MLP neurons of a small language model. Each row is named by its layer, matrix (down: output weights) and neuron, and shows model dimensions 64-191. Each number is 200 + 40 x the weight over its row's rms, rounded and kept within 0 to 999.
A block is one neuron, or neurons of one layer that tend to fire together. After each block is what it responds to, as a language model described it from the Wikipedia text at the highest values.

L13.down278,248,212,166,144,181,300,126,135,138,184,239,159,149,205,241,111,158,242,261,256,150,209,155,172,161,217,179,138,167,161,209,201,215,144,172,261,196,226,268,195,123,254,213,286,238,190,155,220,198,207,200,228,228,227,207,196,191,153,178,225,225,197,280,181,200,223,237,238,105,194,211,228,127,229,153,208,152,232,202,175,230,208,214,175,191,220,216,113,210,188,190,214,199,217,272,104,237,194,171,207,193,232,132,161,211,231,228,241,203,176,279,240,241,111,205,144,230,250,230,203,242,223,198,152,183,213,216,220
Description: Sentence-initial prepositions/conjunctions. Prepositions and subordinating conjunctions opening a new sentence, often split word pieces, such as In, On, After, Through (Th-rough), While (Wh-ile); sometimes mid-sentence on or than.

L4.down161,105,277,210,269,244,237,200,185,258,180,195,162,175,208,177,204,169,261,227,125,186,183,227,219,225,239,120,226,169,180,247,128,184,162,215,205,194,242,187,181,243,225,193,242,241,228,269,131,169,264,264,182,271,202,158,169,174,150,240,246,216,217,238,247,136,216,166,160,252,199,248,197,248,151,220,208,184,245,121,197,202,128,178,209,202,165,177,226,228,210,190,197,212,137,191,294,205,224,139,266,174,188,240,166,203,177,232,184,232,171,152,175,238,187,176,201,268,270,279,151,178,183,221,143,137,228,206,238
L4.down459,265,238,183,225,174,155,214,194,144,223,228,257,204,138,145,147,135,144,190,127,217,140,255,256,216,229,216,204,202,187,262,148,174,241,138,218,191,202,204,235,176,230,200,234,172,221,215,186,187,202,202,292,195,293,182,261,210,177,192,202,179,207,146,171,171,261,258,199,235,145,237,285,328,233,179,284,241,152,180,212,195,212,211,271,144,197,278,248,200,258,243,183,177,179,219,217,231,193,120,164,128,169,179,176,194,189,148,157,201,214,192,153,184,125,177,229,217,228,116,234,267,165,217,164,214,260,206,205
L4.down579,201,212,148,166,190,225,237,238,192,210,220,199,212,184,206,248,124,199,165,170,42,235,247,207,231,233,222,164,210,184,254,216,209,153,239,207,192,155,210,175,232,160,187,232,218,170,196,154,231,227,176,200,263,226,199,201,195,281,222,171,166,133,191,242,104,249,192,168,159,276,177,144,140,136,218,255,239,213,161,275,186,135,206,198,195,220,215,197,152,246,233,212,202,196,148,183,193,228,224,149,169,174,130,175,205,195,164,191,202,290,193,144,242,199,224,181,149,153,202,218,232,161,210,242,150,178,161,159
L4.down621,198,173,168,193,149,245,206,213,165,160,219,194,185,264,124,269,168,153,153,184,178,195,224,248,106,206,194,166,184,212,204,253,210,169,276,204,259,214,211,228,254,244,224,223,193,155,224,231,181,240,231,225,210,234,124,220,246,250,272,181,189,202,228,173,169,134,120,258,243,193,173,239,211,214,146,229,233,121,201,185,283,160,245,215,241,173,112,184,210,195,194,167,175,222,189,151,210,178,216,201,190,203,177,214,221,145,202,182,273,238,151,172,263,107,220,270,171,213,256,164,258,199,226,174,177,212,222,221
Description: Subject pronouns before verbs. Third-person subject pronouns (he, she, it, they) starting a clause, often after a period, comma, that, or when; also "he" pieces inside words like hear, Roundhead, Heatseekers.

L4.down321,209,191,272,141,148,176,225,208,223,209,267,245,159,225,152,177,181,196,249,215,307,265,184,184,182,205,235,153,186,239,181,196,229,222,224,124,255,155,242,176,103,165,201,211,215,174,211,182,252,135,227,230,251,197,189,212,193,212,152,220,263,143,296,156,245,83,224,228,232,193,158,159,222,180,189,215,157,205,221,128,272,214,194,176,200,229,137,220,148,230,232,258,220,169,216,176,103,170,185,214,214,182,205,230,224,214,132,245,221,200,214,195,236,174,241,209,209,216,246,211,230,238,178,220,176,204,163,101
L4.down353,158,160,127,113,190,233,213,211,267,181,187,233,195,259,162,178,268,234,216,153,153,214,187,195,217,151,164,190,232,187,191,205,216,201,103,208,204,172,190,199,234,180,210,255,206,218,212,190,179,208,151,233,238,177,223,223,198,230,147,180,160,257,173,191,188,135,242,187,135,104,217,211,189,216,203,175,197,255,252,153,235,175,166,217,117,203,248,144,142,175,216,188,172,241,256,187,195,185,155,157,199,204,114,242,171,211,185,212,217,263,285,240,214,202,238,140,254,188,260,221,153,195,254,185,167,292,190,256
L4.down511,226,140,250,251,129,210,189,191,206,172,217,236,177,154,177,172,170,244,219,210,144,139,205,193,245,236,202,230,189,200,143,275,208,191,242,231,276,250,176,128,189,260,223,245,173,279,186,251,156,207,192,245,218,201,183,202,197,229,246,232,273,226,208,215,151,145,193,155,207,159,102,194,210,178,214,210,208,159,197,210,282,145,161,194,131,148,200,267,158,263,199,196,215,214,213,260,206,136,250,247,261,223,183,215,171,184,170,166,200,314,107,257,187,215,226,198,207,165,217,172,142,194,202,218,158,196,216,143
L4.down719,250,311,137,235,200,175,189,190,153,206,262,206,155,175,191,232,184,187,236,230,293,185,217,212,195,267,128,234,248,136,229,171,192,202,227,129,228,230,153,154,220,219,122,209,202,233,248,111,184,191,265,147,190,195,135,189,257,267,208,175,200,151,209,276,253,184,204,245,180,203,244,235,245,177,233,152,170,224,218,206,201,214,126,160,143,219,193,201,167,234,246,236,216,112,181,211,223,253,152,210,122,299,191,225,196,185,146,176,192,206,206,185,288,155,249,208,194,227,206,150,197,147,173,213,218,214,229,158
Description: Sentence-opening prepositions. The first word of a sentence or paragraph, mostly In, also Since, By, During, After, Although, usually setting time, e.g. "In 1877", "Since then".

L4.down65,190,220,238,215,270,206,175,160,235,241,253,217,208,253,145,240,189,115,176,187,185,237,118,161,200,262,216,176,187,196,176,131,227,191,186,136,242,239,214,230,267,179,197,211,183,233,250,174,145,141,157,157,213,236,201,255,169,157,214,159,210,220,254,236,180,160,235,189,155,234,232,191,165,203,266,190,138,143,191,221,186,215,152,248,236,163,251,185,288,204,255,231,181,176,151,222,157,199,242,213,194,200,273,139,169,224,277,261,256,244,293,200,210,194,205,195,206,178,220,91,227,158,194,236,209,209,168,269
L4.down75,203,211,193,197,266,270,236,170,264,115,243,159,199,244,256,233,133,167,235,105,149,222,242,158,188,230,243,198,166,169,235,152,219,150,184,155,225,183,182,165,177,185,209,207,230,139,154,161,202,180,169,218,251,199,276,177,160,184,215,225,222,222,207,194,142,224,217,155,281,242,199,266,151,197,153,171,285,205,190,201,245,165,186,156,207,183,218,179,243,213,189,186,242,181,187,173,232,175,156,127,201,164,226,110,215,252,176,181,169,216,177,230,196,279,220,235,253,229,149,191,202,197,179,235,184,183,211,218
L4.down274,155,170,182,237,229,219,262,196,234,244,255,234,139,122,260,158,275,195,206,210,188,182,220,196,242,219,229,203,181,205,235,232,256,240,315,146,134,224,255,219,131,176,205,215,201,165,155,223,170,185,194,210,222,174,188,222,263,165,260,193,236,191,226,196,228,212,195,246,201,226,205,253,228,178,157,271,270,98,259,211,228,122,163,259,164,186,212,217,131,159,208,162,154,250,211,226,152,213,189,195,155,203,240,138,229,226,268,235,200,250,191,193,196,164,183,243,134,186,199,149,200,218,162,159,156,156,259,177
L4.down521,177,208,193,218,201,215,211,161,151,148,198,190,238,170,226,153,265,194,171,199,213,232,151,148,212,229,164,199,249,179,216,255,206,177,232,164,224,253,144,259,222,253,226,240,112,205,243,149,254,120,214,147,189,172,178,129,227,151,222,173,226,144,203,172,251,179,133,282,196,296,204,175,221,186,195,164,139,213,223,231,270,189,268,214,170,247,182,284,219,164,271,277,183,181,178,190,199,264,224,232,188,221,229,214,176,205,238,164,255,178,202,116,220,194,236,244,150,226,260,240,157,148,185,230,142,194,211,133
Description: Word piece after initial letter. Second word-piece tokens right after a single initial letter or short prefix like p, m or v, as in p|ain, m|ind, perp|end|icular.

L13.down97,207,247,237,139,195,174,265,182,193,170,197,245,227,246,173,245,138,159,172,207,257,101,216,139,165,262,187,213,218,139,172,222,133,175,287,212,170,184,174,216,216,273,235,173,177,204,188,202,230,147,194,176,206,202,203,168,210,156,188,163,255,213,256,166,203,218,92,127,199,257,122,233,167,220,169,216,199,155,227,160,188,198,228,233,233,244,187,227,198,182,236,222,196,216,153,202,184,123,125,170,200,266,264,211,199,199,213,173,180,142,288,241,197,248,225,214,203,219,247,177,188,181,223,241,220,253,175,183
Description: Second piece of split words. Fragments right after a one- or two-letter word start, e.g. d'histoire, n-at-ural, Q-at-ar, D-i-ocese, P-u-erto; weaker on parentheses, semicolons and headings.

L4.down12,200,198,238,238,160,263,217,225,151,228,169,189,191,225,176,238,213,191,182,189,170,239,213,188,204,269,198,223,165,249,189,190,212,167,172,271,257,168,108,174,241,171,222,195,240,208,217,169,127,105,227,168,181,273,135,196,180,170,215,234,176,236,146,190,148,174,229,201,194,129,197,182,184,192,192,227,198,190,300,171,249,153,147,264,234,204,201,211,229,283,176,153,269,252,207,260,207,134,200,192,172,245,276,197,166,219,225,270,188,214,152,153,242,149,264,219,142,194,177,171,231,210,244,253,258,208,239,222
L4.down581,229,213,160,212,156,211,228,242,176,260,197,218,139,122,202,223,234,210,187,264,155,181,195,199,221,219,225,218,172,188,175,172,213,156,227,255,261,136,180,171,265,184,136,203,227,165,184,165,185,180,166,174,199,243,89,147,266,173,202,205,195,231,198,158,194,165,144,206,245,221,188,227,151,245,186,237,199,132,208,198,220,145,156,195,166,189,186,299,206,199,217,218,228,221,198,171,234,172,220,255,130,272,292,217,166,155,222,190,246,259,136,218,241,204,173,269,153,160,154,111,245,181,162,212,199,265,267,194
L4.down597,195,192,131,259,146,216,117,213,175,233,219,217,189,211,229,171,217,198,144,139,244,109,191,172,157,172,219,102,231,161,229,205,211,191,177,217,229,223,252,235,184,178,254,189,241,237,178,144,181,206,250,173,93,213,275,158,178,216,246,220,147,233,125,219,208,165,211,161,200,133,270,242,228,165,161,191,230,181,158,232,235,230,222,172,222,245,241,185,234,243,220,214,158,265,203,185,236,175,226,211,156,153,226,223,215,143,211,213,210,252,179,161,174,217,251,233,189,270,208,248,200,236,202,258,234,169,270,213
L4.down762,72,155,224,171,180,128,225,222,190,214,242,259,207,226,180,238,179,218,161,175,220,194,163,264,175,187,200,255,188,235,156,239,233,174,238,191,197,187,146,207,150,200,244,238,174,233,237,136,149,133,160,151,208,230,136,209,230,127,178,148,212,195,149,231,183,213,166,208,240,137,262,205,275,209,154,171,196,137,207,158,240,207,178,266,194,149,169,315,149,237,150,174,192,229,260,141,237,184,285,214,242,227,210,204,151,261,220,189,179,147,195,229,204,155,247,201,182,244,222,244,190,194,290,150,169,167,179,253
Description: Verbs after to/modals. Main verbs and their word-piece starts right after infinitive "to" or a modal such as would or could, e.g. win, att-end, e-arn, be.

L6.down119,207,195,214,163,172,221,195,128,231,210,224,136,203,247,186,123,157,186,234,215,188,245,230,175,238,160,203,240,175,189,241,135,234,192,203,270,194,154,252,231,205,196,202,245,148,214,205,153,157,205,126,225,215,170,240,217,220,172,204,212,208,160,175,251,173,177,220,218,221,238,185,100,215,140,212,273,200,185,173,223,251,179,151,236,215,204,165,232,199,302,210,191,129,270,192,163,163,197,150,189,199,226,271,156,149,210,292,206,231,255,218,193,288,235,236,245,173,212,219,192,300,163,187,235,229,171,173,115
L6.down195,205,176,212,162,194,231,221,142,181,212,174,224,213,122,208,227,246,243,140,202,181,208,221,218,254,287,219,229,187,196,191,175,188,199,188,234,170,145,169,167,183,178,250,219,132,209,284,130,207,155,227,221,132,205,236,176,198,191,163,146,222,171,117,233,221,266,196,181,181,98,147,192,225,157,180,244,158,188,258,193,222,232,225,235,125,247,124,274,247,236,196,194,171,209,232,206,199,208,254,183,167,162,210,228,209,213,172,145,222,211,270,185,247,199,134,89,198,197,203,212,247,257,147,208,173,160,213,200
L6.down358,169,225,236,171,225,220,306,202,212,171,266,203,212,185,274,269,188,156,189,222,179,233,199,141,279,216,236,204,194,168,214,225,195,118,226,263,110,200,115,176,162,162,132,211,216,246,294,219,237,263,212,153,177,251,203,210,278,179,188,200,175,229,185,203,193,224,198,168,189,247,217,304,174,200,146,121,237,151,166,180,213,236,208,231,169,239,197,197,252,220,214,137,233,142,172,202,238,225,177,155,251,197,172,223,154,227,209,198,251,218,145,179,223,275,191,184,135,214,257,244,239,218,152,188,162,201,269,188
L6.down720,173,256,196,171,197,155,311,241,148,214,195,194,100,224,228,189,169,239,184,162,179,174,218,189,241,185,174,249,267,209,245,205,214,230,178,274,256,252,281,231,167,130,214,228,184,192,156,218,200,235,132,178,174,206,171,170,205,187,165,208,183,183,220,227,226,181,175,191,243,149,248,179,138,195,198,194,262,247,254,197,224,138,238,189,201,192,205,165,223,231,104,138,170,191,245,214,161,248,192,156,180,262,162,176,166,249,173,162,166,163,219,223,231,267,190,239,238,164,97,120,267,214,237,217,187,149,212,226
Description: Mid-word piece completions. Later pieces finishing a word split into fragments, mostly "ion" after "reg" in infobox Region fields; also "iment", "ation", and table pipe separators.

L13.down58,218,210,179,221,204,287,142,283,174,239,182,190,289,183,189,264,258,205,204,135,149,169,214,201,245,217,284,193,117,248,166,213,234,195,221,167,244,258,221,187,181,183,205,202,177,256,197,199,196,149,208,196,176,296,238,255,191,197,151,177,210,203,223,172,181,169,156,178,226,290,245,155,204,184,177,185,170,177,195,181,218,279,203,199,216,149,235,216,229,218,239,212,134,257,98,175,279,154,230,164,181,211,228,161,236,229,194,146,174,252,279,168,167,147,190,182,106,184,177,196,193,331,152,206,171,207,201,175
Description: First-name ending pieces. Final word pieces that close a split given name just before the surname, often in lists or tables, such as Vaishnav-i, Luk-a, Anton-i; occasionally mid-word pieces elsewhere.

L6.down8,171,281,167,179,160,196,232,202,215,194,198,187,251,137,203,202,230,177,238,197,159,265,187,188,245,221,222,210,247,194,223,157,171,200,198,214,237,191,132,112,197,224,187,157,255,216,135,221,187,211,222,220,186,245,210,167,195,205,182,208,137,193,156,225,227,261,173,218,194,183,187,298,202,253,174,133,238,196,173,217,240,197,268,170,229,201,189,229,231,177,163,178,176,171,227,247,253,241,161,273,170,222,169,253,217,175,228,243,211,164,210,216,264,99,279,264,210,227,250,215,241,228,153,260,255,217,261,248
L6.down60,161,167,158,208,169,222,215,179,184,245,211,168,164,196,221,223,186,210,194,290,174,177,254,116,217,244,190,257,195,156,179,221,201,179,195,229,245,192,162,208,189,199,163,254,185,192,300,181,237,185,282,173,193,258,127,185,235,208,148,157,195,218,174,170,152,180,148,266,200,193,142,203,173,246,163,268,265,193,164,146,257,187,133,270,188,180,234,221,147,260,171,268,243,155,252,192,223,107,249,220,276,242,202,166,173,211,212,238,121,216,164,150,193,129,228,195,200,255,235,175,199,215,224,220,233,231,190,221
L6.down68,207,234,186,193,170,232,188,225,174,122,197,255,165,216,244,171,182,231,219,244,221,188,189,136,273,234,186,227,225,246,196,176,162,118,189,123,251,245,288,189,280,180,219,190,210,142,200,200,227,224,183,252,217,257,190,214,236,211,179,165,153,148,159,206,204,158,262,191,209,192,287,241,220,216,261,209,172,170,187,208,225,110,203,197,173,154,179,204,224,210,118,201,261,198,165,188,250,172,188,171,197,190,180,134,280,244,259,213,207,234,178,172,159,163,188,246,165,244,256,187,149,238,215,157,226,200,211,143
L6.down198,258,216,227,139,246,191,218,202,219,203,167,215,244,182,217,153,123,244,208,223,240,178,199,217,203,215,206,200,242,192,227,201,271,147,222,235,207,189,206,175,226,200,235,133,133,175,221,253,173,195,254,182,217,197,283,153,170,212,189,290,244,203,243,229,237,234,145,277,220,234,185,195,155,145,183,205,199,163,176,123,266,150,178,199,165,242,205,188,201,170,122,277,160,151,150,242,188,148,202,195,206,207,234,229,217,259,160,229,213,167,173,233,181,226,262,187,257,130,170,229,141,221,181,245,213,300,157,197
Description: Word-completing subword endings. Final pieces that complete a word split into several tokens, often verb endings like accus-ed, discuss-es, overs-ee, plus fragments like Is-l-amabad.

L6.down134,205,258,153,250,235,218,206,175,215,134,144,144,197,205,220,224,200,158,250,180,213,157,293,253,222,277,183,181,177,145,211,173,222,173,235,177,193,189,170,187,171,219,200,194,238,164,207,138,194,319,214,162,201,251,245,230,181,280,270,135,248,158,166,260,160,196,225,229,218,184,247,181,182,172,190,210,164,156,243,185,180,184,208,184,241,167,213,214,254,182,192,142,220,254,145,144,158,231,149,197,192,197,208,251,191,229,170,134,191,180,229,121,194,179,118,206,204,210,149,185,248,224,209,153,214,222,234,217
L6.down161,174,199,198,238,143,179,162,193,216,206,168,209,262,234,256,225,187,219,199,147,175,234,160,173,227,202,109,202,251,143,227,195,238,264,194,167,211,208,174,232,146,204,185,204,265,100,155,199,195,185,218,212,189,217,252,208,133,245,239,144,165,170,198,145,172,234,187,205,222,207,194,139,208,175,174,259,211,171,198,108,222,245,217,143,177,161,186,231,186,263,215,295,222,180,227,211,135,229,226,212,152,176,167,246,206,225,189,127,271,224,173,213,179,197,201,207,211,191,218,164,180,281,161,281,281,215,156,224
L6.down258,212,255,186,182,159,155,114,154,201,170,157,202,176,199,197,244,202,128,186,179,201,262,165,190,175,224,221,163,146,219,175,145,210,216,197,128,195,207,154,214,215,173,140,235,236,213,216,252,189,187,217,155,231,305,180,219,145,168,267,169,159,153,199,172,172,302,180,241,284,224,277,133,211,197,198,215,179,264,245,176,113,133,178,228,204,193,165,283,150,126,218,127,247,300,198,242,289,183,195,189,178,242,209,255,211,237,237,188,187,199,212,231,236,166,239,179,263,168,184,186,173,220,176,230,195,259,222,168
L6.down638,146,219,153,194,259,201,125,224,236,250,219,189,193,163,159,217,130,131,226,186,206,243,246,209,222,227,207,273,256,160,183,236,240,124,195,153,210,138,260,200,156,231,201,192,240,256,173,183,234,191,169,160,143,238,200,141,202,65,212,196,205,276,275,238,149,151,230,129,204,217,212,274,166,203,230,179,199,146,183,252,208,220,186,218,178,208,171,133,160,143,192,269,165,190,306,262,191,160,200,136,225,272,232,186,171,153,211,213,203,168,148,216,252,210,188,153,222,178,149,224,215,166,219,129,184,200,212,189
Description: Mid-word "i" fragments. Short subword pieces, mostly a lone "i", in the middle of a word broken after a capital or short prefix, e.g. B-i-ography, v-i-olas, tax-i-ing.

L6.down281,214,216,180,133,216,181,165,206,184,228,215,259,219,125,176,262,229,244,191,145,270,223,239,186,233,196,196,216,143,190,238,194,154,196,159,196,248,199,205,264,165,169,157,211,181,221,246,194,180,185,105,176,204,222,167,164,132,172,232,232,263,168,250,278,160,192,211,220,171,188,215,241,255,207,170,231,133,262,183,228,207,192,206,143,212,212,212,258,130,228,193,168,139,225,208,211,210,213,205,202,174,289,262,146,199,195,240,173,176,250,204,201,203,182,190,201,196,252,159,163,214,169,162,112,227,262,257,276
L6.down357,96,230,194,152,171,228,215,191,263,212,164,233,161,211,191,180,157,221,209,162,222,260,217,180,229,222,180,281,211,181,228,220,215,188,204,250,169,201,171,293,163,220,200,253,199,179,180,166,191,163,207,225,89,158,210,186,283,223,239,194,215,204,190,168,194,178,192,164,164,215,191,238,185,138,174,138,211,211,77,203,193,157,185,314,232,263,185,236,179,288,137,201,235,169,205,230,133,279,152,233,221,231,227,128,167,156,216,184,157,219,223,227,209,194,138,226,227,189,137,185,219,249,212,227,244,214,154,235
L6.down542,169,187,213,207,198,210,219,221,188,225,251,185,226,159,177,146,157,169,206,147,224,162,122,176,154,179,254,191,217,236,255,246,224,153,162,228,143,212,215,263,203,243,185,170,230,203,182,139,250,181,122,268,166,256,190,233,200,142,190,175,191,196,143,159,145,232,252,244,240,253,231,234,239,222,238,193,236,155,207,211,180,217,213,248,149,255,236,145,184,212,250,222,203,110,212,150,187,190,219,229,154,164,150,196,193,191,254,153,119,205,221,215,225,177,236,182,182,264,228,185,309,201,199,272,135,171,290,183
L6.down554,279,197,168,178,237,234,205,205,212,144,204,240,255,177,167,183,186,281,181,191,162,192,103,142,181,176,123,199,137,240,193,226,200,311,161,202,173,291,219,159,230,188,189,152,207,184,229,161,162,216,214,162,204,213,161,223,143,228,235,182,144,190,231,209,185,175,207,230,197,208,223,202,195,224,233,214,297,157,164,204,188,210,156,243,228,190,242,261,264,259,171,175,151,175,178,232,151,137,226,207,185,202,223,227,213,229,238,179,111,201,157,159,215,244,196,202,258,189,175,218,187,80,174,279,187,131,229,173
Description: Mid-word fragments and dates. Mid-word subword pieces, especially after "sc"/"Sc" (Sc-he-ll, sc-he-me, landsc-ap-e), plus day or season numbers after months (March 22, 1932–33).

L13.down300,197,179,210,194,214,175,114,256,114,209,230,198,158,249,223,247,243,211,203,245,158,201,179,164,240,167,201,258,249,165,171,138,125,197,229,191,164,187,245,222,220,197,254,260,226,217,214,199,236,157,209,229,210,306,159,250,147,200,201,167,203,201,272,222,121,184,102,204,218,156,159,172,133,168,153,223,218,187,280,199,251,118,197,230,196,227,159,214,155,233,232,182,197,238,218,242,186,182,239,212,238,156,219,204,217,159,128,158,145,254,198,249,230,198,197,252,228,130,168,176,112,140,239,263,167,313,201,205
Description: Verb inflection endings. Suffixes completing a split verb stem (-ed, -es, -s, -ized, -ating), such as discuss|ed, caus|es, styl|ized, usually before an object or preposition.

L6.down87,143,105,237,216,171,179,197,266,217,198,226,228,224,132,100,88,314,272,252,230,143,190,164,215,190,224,295,149,220,238,193,185,122,242,123,219,185,209,133,209,176,191,117,202,180,212,168,191,134,222,200,202,229,221,198,160,188,197,266,185,198,163,201,227,185,213,222,243,266,256,169,178,208,213,186,164,207,222,241,174,231,170,193,191,204,187,195,223,126,90,253,222,184,163,168,245,241,184,243,175,237,192,240,258,249,163,191,168,155,203,233,164,218,197,230,191,275,139,229,265,189,224,252,198,204,279,212,192
L6.down240,143,192,182,160,162,206,142,162,241,217,231,197,93,208,212,169,228,91,228,232,212,246,224,217,103,180,154,210,177,179,219,137,162,268,232,253,132,191,204,243,217,228,161,192,143,201,193,221,184,247,235,247,203,153,140,186,247,272,156,179,188,173,147,188,133,306,198,185,264,213,226,153,156,220,219,185,233,200,227,166,135,182,189,200,176,256,229,186,249,143,233,184,176,186,232,159,246,183,201,232,179,161,156,174,229,229,196,267,224,246,186,223,194,232,230,217,295,152,196,258,248,285,196,259,194,221,197,203
L6.down327,143,203,216,176,178,210,184,223,206,171,214,203,153,249,175,172,248,189,238,187,190,217,268,211,187,280,254,232,241,263,238,215,207,271,133,206,135,196,200,151,135,249,173,258,189,205,175,142,242,222,166,179,181,134,239,199,180,208,225,286,179,147,234,250,290,210,158,214,155,219,204,177,151,195,228,212,217,238,167,172,212,175,151,191,202,205,133,219,196,236,224,237,148,133,180,162,233,193,186,223,209,195,129,255,234,239,234,168,190,187,160,85,225,145,219,212,201,179,295,181,163,188,212,161,181,229,240,200
L6.down347,184,203,229,163,184,170,155,196,173,163,270,162,214,205,208,175,182,184,173,204,169,227,236,183,203,172,148,261,194,145,186,138,171,206,221,232,154,128,161,251,146,158,195,205,177,233,186,185,165,245,212,220,248,192,169,230,233,204,269,124,180,156,277,159,242,163,165,250,170,128,166,241,223,129,140,161,189,129,161,274,271,204,202,186,212,233,204,150,157,205,173,204,285,164,263,263,171,166,222,245,204,249,213,244,143,170,174,206,185,249,191,244,230,261,240,298,206,233,196,200,230,173,170,151,225,108,235,197
Description: Sentence-opening On/In, word fragments. Sentence-initial On or In after a period, usually opening a date ("On April 8", "In 1958"), plus middle word-pieces after al- (almost, always, along).

L13.down724,234,222,142,170,253,130,174,198,235,211,182,202,129,161,214,154,219,238,203,199,242,189,240,119,231,151,182,158,214,229,200,176,271,171,261,264,217,191,169,201,255,201,160,197,180,209,280,161,236,180,197,220,211,202,215,248,207,138,205,220,170,207,147,173,151,263,241,166,130,246,199,177,252,123,211,166,285,143,187,205,138,136,210,308,163,134,217,226,237,233,159,186,248,263,204,216,188,160,139,159,223,218,205,203,160,148,222,294,169,229,245,115,237,210,247,201,177,212,264,157,187,188,238,228,227,157,200,130
Description: Mid-word predictable fragments. Word-internal pieces whose completion is obvious, like ab in Elizabeth, ib in possibly, et in basketball, or a year prefix 197, plus occasional most/first.